config = dict(
    n_kv_head=4,
    d_mlp=1536,
    norm='layernorm',
    init_std_qkv=0.0248,
    init_std_o=0.0248,
    seq_len=128,
    doc_mask=False,
)
MLP neurons of a small language model. Each row is named by its layer, matrix (up: input weights; down: output weights) and neuron, and shows model dimensions 16-207. Each number is 128 + 32 x the weight over its row's rms, rounded and kept within 0 to 255. Numbers have three digits each.
Before each neuron's rows, "fires after" lists the tokens most often just before its 100 highest values on Wikipedia text that the model never trained on.

fires after: " Gr", " ro", " c", "ar", " Ar"
L2.up608:094181095181113126155146170132116163176133197160140194168143081117145138123145085144088163145101117076092138154172200135090088127106126143124130070104153132147138111135100119083131128106126168142143086058099152183127156090120155080121171123075130117118154104104138157161215136126121121086134176126151135123130081148159094203129137138146149157108100154133124172109114142122107062170131155148173160131140147199108117082076138185174098134146139133125196129102104153161114072171139059133111105093073107102119125082155094121109126134154102074090114146120119149103125152125089126152
L2.down608:120171095167149144126122184168198169104091134169148118067138162121079151127124099142148115082177084117113101138161100140183128157117124152105126083099130131136140126097156105164153104152109068117153116176145107107081163127072107120132125170221127112122152177130118151108138105166184138131123073053129098162134109142110153136154228092081119132088116138130068125091091063176127092154145150110111091087098185148115168164097217154055102136110054147161088130033143172117130109118184150116154110103145184103083082133070087092115116114136101153097121113143089111160141071167156156137

fires after: " Br", "a", "b", "l", " co", "d"
L2.up715:097134108142116166142094194169149097141144108124106101169123093113157174089096092178133103115161129136123130119113137075134057160041180167104096176160124083166179155189177113146162135097112118108159161121147143098176153157126160138152140090137065113139143061108175170129141077170086134085201125149138098110138142143133143132142141128170143079137075132110111167084123118114139136093174097095126185091101157101133123051147112107104053173151109131162163105123154222126121151105092136139131144207137163124145101051108101109097137122143138167125158097145149090160112101078093131131
L2.down715:104095059124153117091137162120168104126117068133146140109151160130169143088217184099086109079186135154089118171118174175144176117158130144139157085151068062105199118101096193096161129108186099104167083079159145143104183075151146077103102129164156118118155108131132144099150118211142126097127100144169144086123107124082122165084146166143129088086148125111094116108091153143097104081154090157051072126118163140187117141175130156140139106130145098143117129172146087132058129131148078105167124066155091155103093114180173122168154130080084096166132112101106174124108141130114134111

fires after: " |", " R", " Pl", " pl", " r"
L7.up1272:073138159130141114136152124153115117071141119088172135119090150069145161094181156163204137133119167051142165167155182119106103090136173063160159099129089162109165107073113106109127119137136127108119133107094128084119127188123148077146107092146124131141133142155108137135090130116140099128107151174062120116144118097144158059125090141138069066102176112133079171137072165090090114208102159058215164165146125109088149151149136147101125124117089154189177111151126137171157135152090146128131130194061170134092153160101210147127153133069144113110142074116146129057147117142113131122
L7.down1272:151135175169098159115096119124137097134106127109095103113159156128152148082158140115145096162165157120092114159089099183108164134136077154115115087191155115151141157122071097093092146120104080134136134148137161117140147137144124163136143165149175136095133170105122098174179126124129091193119159084152195134137120155119081174159082175129180236132144135137076154113131118067137137099105133132137108108141134154128112188102123119120179138071185122133047126110170150111098106127135125133116097114123095164176147117143118073133050171184139171146173207152167103093188202131107113073

fires after: "ad", ",", "c", " col", "ag", "red"
L2.up1365:151106076108155077133178138135164138119125152084112143157091181122118160149079069080145106152113106182148159146160108146121078159158170150115129033129106154139056162152111128112139120106159192171148108087133132121151154161127152108142138160134074122173104121123087161181150173112043087131136122200147099079092166116106117087142139123184154159129109075127133122172076091106167113130133213122126117081107122114129089097138179122142136105096153122113185114145143099104137079123159153099123146108125148160073156063154080106063122109163090149082186203151095171133157140103160146090
L2.down1365:102134184129090097126139098180173157115064132121103165110063168137132120154146181161186127120113146151179154119147123078143129165113112146136126162120117051102134119089123154147187174140111116115105162136170131184121149134131153077162120119179163178108111129137132141080120111162136133163093191115117131232080156149147092134166115114114130096127106181085122177130169159120105194121056155110154140150142121170098165123091125096148129150118138091101109115109192066192125142164139154147116102144152063141145087108112139184096102139175109085143097149156162108105056121144099111165

fires after: " R", ",", " Z", " r", " V"
L2.up325:165120090105138156119092125126077126079127173139150175182135106094108107120096134150124137073153167152118109102146141108159105090116139155126165139145101160152198146096148149087068172165119153193140125155164184080107104169092049133173101089168101135142124111075106161167162094118119115125117121123091150086090130133137077141181116088195139094136155081155136169125157101145100127123120155070109196084146108125067114150110127137109047091130104110156123110106090139073189189160102155158134154165146072072056085134178127102116165163113170119144143074073156096142115085151195130151
L2.down325:112111166115091072122070145145081130184089070179095102124134113166078132080153075140164139144082127131159093085137133147097143123153124140161145122159078119101159137114076124121132128120125128162141104139055113174160123118165126138124210114139150129074127139077196157076111104108137097116123162089187112125195075128176123137155115173154118114053126166166116114147076065118162127073144106121185145097173080153119116119171142132112104194141126089101136131113183127160082128154127151139140111166101127129145208131128148186178109143149157111206137154169129132062130074203140149097

fires after: "k", "t", "ok", " K", " Z", "an"
L2.up1461:211135139095186172118086119113137118137117134135111095128151128152142135160072107184155116133160138093085151184159054115180133154187186060156056113143138129082107150117056134143042121147108114210150140106095133111088191127122141097125121123136116109159117108104097116111080155145178100123097156138140126126077167145094137153127132159139134139142096126130132124149101122176091080110149068132167078143159107126119081072103137112126055121094112120124123111127161135091193154149169123110139142128127156107136060126141117128125097150106167116076183149131175146166132159095176113097
L2.down1461:086123126145138163129175101144140145084129138067116117162111141090155170118105077136111100172086155179147156109143138110155164148177088141080113162127127084125137135174165131148174161134134195134132127132155111075138166149199131148180130075125079123055183109163181114091145170175158109134081132133176148125123145081177077126118088114181063194137178083090169118138062155123090109167060146150099143081139061127146152124182143115119222158100125099111005140112131114095155179145134120175148142160161080167127091102156153148154074089130100089076093173076128074138108143108111139137

fires after: " to", " ex", " would", " not", " s", "ly"
L14.up321:158166055074172138098112144154089153141159078078167076128138086109103082109081186117142205081082104150103115134102145085115163183098127094119120136118137128145192091149173106181131120138172147089143112166147097141070145094128087142169123130099113141147092156098148113125088135156154117161114049109139143170070124094154135139182086155215150172153108184112134109143121165180142151131098119103127143096129153110140166098128179058130170115051098104101146122126124104115162126087133164088109086099144185113116110182083130084119131203148121139099138096142112108108086136113130150129
L14.down321:125130115130167105133150184114146165171113138082138127143095074141168145135127087125139145116130153061160170135117152182117144109130124125144118195121151147154143124089198089187120140148098110080148115100114109094100147154140121158170127159059107092179124165096117161142049123123143147088095150099153118091062155122196157113148168113143099084100117200128186137164145152112167139204159146172140156122098079131077151129100106092150145133106138175115093111148040174150091090116101115189143064101118122205083161139108079103115157078115131142109099116099168105161116179121151089126

fires after: "A", "ar", " Ar", "am", "y"
L2.up1226:138125110140133124170128189154126162124097133122103168172181096104144129165190120118036099098126130104176155102077115100135171128108172126137160097087129162146143100155127086153147152094122195140120099133119130134173117108151104106117084116174056099131104133102124133101115182118096196101118166152145095153090178089105126144113135162092098139147161096072064160169128198180119107171130154179156105143090148140127114093175126138107085140140131148130069124134106132160106092097098089109082156127132135084185167132088039079135148124140089170011132158115118102125147183139132162097
L2.down1226:165088084136056125094085168152114108072092094062157148152080141129163145163114117141085136163157166154105111141115099196166102079150141131097155142153156144115136143133109082151089179165122149082109068146124143153165097141131150182153147181148162083152107139133118105093154173120112090101070151066133122122138172141137144105073132125113118100138145124178191122151139204167113144128194087141204153115120098128141078111165115122095194156188148110111113151135219113157119097136097169092034125081228134133094145178140095089147139123186114129097167108110082142122112128131125111171

fires after: "ur", " Al", " v", " V", " T"
L2.up910:126129155106133137190095141124197126097055160148087149170086068144145181120118154191189128111124072132143094084136126143100170166112109092155158186139066087145131148105089088152150101139140102134142134123108116100120150142123167136133188137127103189137134112144189087156160084107122135134119098121146144105122140121120128144151128141147120154128092101099101166114111151089155176166109112090123151137165070164123176102121137176152165111138078106155152131171154107061141075116102110091084095132130168132163142038155139125065184128141091138066200154134071119096152070110143135135
L2.down910:127120203127158199127136072135122121118142087132094103139089136131138166100060131143120104136079120165125166190134135136136146168086095105117127146153097055109133165144124110115113116173172090140132140072164105162093165110106142133088137127186137106101186085089186060154136125040128037145074155103112158140071099151132167153157159143093129149109110125127080130075123119135113181105122134104120064178106159187109150138146114196126136141133117129135242110125079116121128114131105146089108088129107196082125187101168160138132135168128143071159100151154083156113149137113154099086

fires after: " ", " (", "–"
L15.up977:200095151138128165127156120142137089073183112117086140132103115129114105201153185135131163144090181173104140102114123157122076160159139099132176121154155168144157161155164111177141133122153117142172101133124139091136095140092126174133103151136139185118138138187105120136111111090110081059165133081155128105172159123111116138140127115096126112138177098066134115103136181101111086109149149070134116081117063157115112123123141158102138053147118201125147140131043068137100178100080128166116109092130107147126200142135168129150119169091114135136166221086099147071120121132122118113
L15.down977:065114090091171131124149159106114104134096142103157122180141135091125109047159132150097152115128112114147102158090119100117156125172084127130129151134135207154101099138138128110168138124096088080114190078107133168181162110154122147152100098060092144120065129110174124125120104103121130158255114092079126140112087137130183146105144129160081149156107146106138080108101110094137146136094118126158099154173158064120145137094129160110104222121094058108145158156144125121150100098171141120085138161138133146136093158106167115158076166112110196113174175141139122096107098108069181117

fires after: "d", "h", "b", "im", "ch", "ur"
L2.up580:054183137097125138157166215144155121099130129121128170176144109182141153151109063109143051164144114119171139139087071112095154140081136084110129184129108123167153150118145145088102137120160096074174072123141156172089126141096115126105039065115091124092141126122160109137142089121195138108177134057149141126160133104122229164128121067142157174108072135097084121140095084125141093108114142160115140150124100050178113168112162127070177100122064169118149116093076167080131135121138054137123182138124105125099143100128172117109120106134125131145097214108162158091086137119109117137
L2.down580:140110048092085111127182121133062124147148134118164141144077079137120141131144105128145125115196164148113118160107141084116099153145112122165114076139139136131136151150156146091148133072144167119169178153100108197142143112118125115121130104139179096129199156097113084117165115102085109068137141084136136141134085102145131124118116123101138086138107117185119080110137131152146123178166133117084110129089102155127097130092071080141093119170110166154102127155148060128130146151126142048054168061083099100164157151119120138188089166111154156187127202145140126065076145136144150078

fires after: " t", " T", " j", " b", " s"
L2.up920:125153136063218046170129140017121101119097165124140139089100067140193122128120132095063115109157112110124185181191156125158155089083143168115133127126098171140103113045110161185127148111125094100090136132113093151174126108110144132113165160112180155146114148103091152123123094134175113165181081134135090151109115202132129135178112138105070125171187109153090151108091127130102144192133141145115148093132097102135137136086183166137103110126141107169130152090109168134181085175157051203146109069128122091099140113135125097138134139101166150116140119133160065103159176186133084162
L2.down920:183055104124082154091129096148157075106162092129146125058124205091133089168158127120156105150141083129169123122131156101072139151176150147195100156055158143098152124138097126123119137136183170160110137154130073155138162102183172109145156171123184079096123071146123161135169154149111165164180147113075165201125139146139118157102059099152143111143155112084090112154137080087163167114198135105096177095130101150060075127109155101159127162103125143148121111162143098150122133121146138073140090146108064150088144207076148147116133109121133156091114179136147104122164116160132126078

fires after: " S", " K", " St", "ied", "k"
L2.up255:156069132140142131123127130106084164098164116163074185114222096102127120159137144145133091164105088099111206143180090069139053127134102096132142112180186175144147184176126162136129130082108100198110156185122140067103142139157126082129086087139158098137148108068127158172158084101102161108127141163155125136139074130163139154188153144116090131132115097110102124108090102215116161162109089093091097139132136079142075129129137150136124124086147125112121086101158167163109169174062158174119131186197135116162113122142111123124124088089136109072096109082112180165139097096076131093
L2.down255:100191109150112116138101115132139126065143151141183144159127102068073196135100151119122129117118159163136117113175143112111125099143161086083135133100122149036051079169081157121145113164145187128158143111067120113134133103150151129167137163171117132134104153188113160081109141125148110143124190077138098055177148126092127105106115121122121094112055170116145165136121120113107084032130124135130147141164149145184205094114135101133139098093137100081075188149140132124143102148135079151121105111088160120151198125190133130054140092112114117126125126133096131106117166115219161129

fires after: " ", "s", " bel"
L14.up1195:104145187090166145120138109136165106137135144181147131154153112123164109142133164066165096122096141174088151131122113179068114086136134073118136128093091122127103108119142106141128137112110142142109150084159176122136160113104111170109118174157126176131117132098109106139166092158080086126111090108143126143156095127127111064202108119119140087082138099148096108088071126179138091107109165126155126169107146143175197151090138104074107086111097206082115162080102172157174141122161132149140145117103198145073131135091144104045201102077142164078106130105143085146159189114057119072
L14.down1195:127157118147131089110162117178146131180126161151118060144116149135088154109162125135143084136037162070156119170176173117133166132081103118082076167097167152184134122195103156095133082188118073151133102071118150196121122101098094153165106098119162124139157139205144112105094185126086142119078131084108131147082125068091097172141115097120090154155126147156109105167135093070105140179102080149142144143119150145054084159050155161127121198126129120144152140141140150167137094155155096119154152122182043144151094160151132159170020138159102171134148086147144174137095103145147083160

fires after: " F", " f", " St", " S", " l", " sp"
L2.up112:140173165086171179082053115110151129098110168165118119102155094173094158170144114158121119175113157145105133164165158120086134157171109170096075067081194216142113081129106207121174131165088118133104138142106171085074166140126154107143138154131148151131061092110106136114147074063132214123154144124148162128131121138136105093096124124163104144104107174120142132155087135173121112180106108105123115132120114217207076084099118113099103186146089134163146132064151130080141115099104130122108067157099145108180113093119100173132105117142148082141128086109085102107136156188153100099
L2.down112:062124127125135188113082166094200127102113121135075104155152146182092139121131134145136163175110124174121140206129188116164139186136076193094152107096204087162147142126150147110053110083112117121077160140125074130103120106165072136146154088133135100126112142116091066145126192158057129170120144080124203085124107164132139109127161104131110169135098143134159093139132055143150111121128176099129167171060117129188144120142146115124155173116072133119102146123077151112111156172092157129091126104092147101131132143119181159074109141145154085131078118151099103120114094157095121108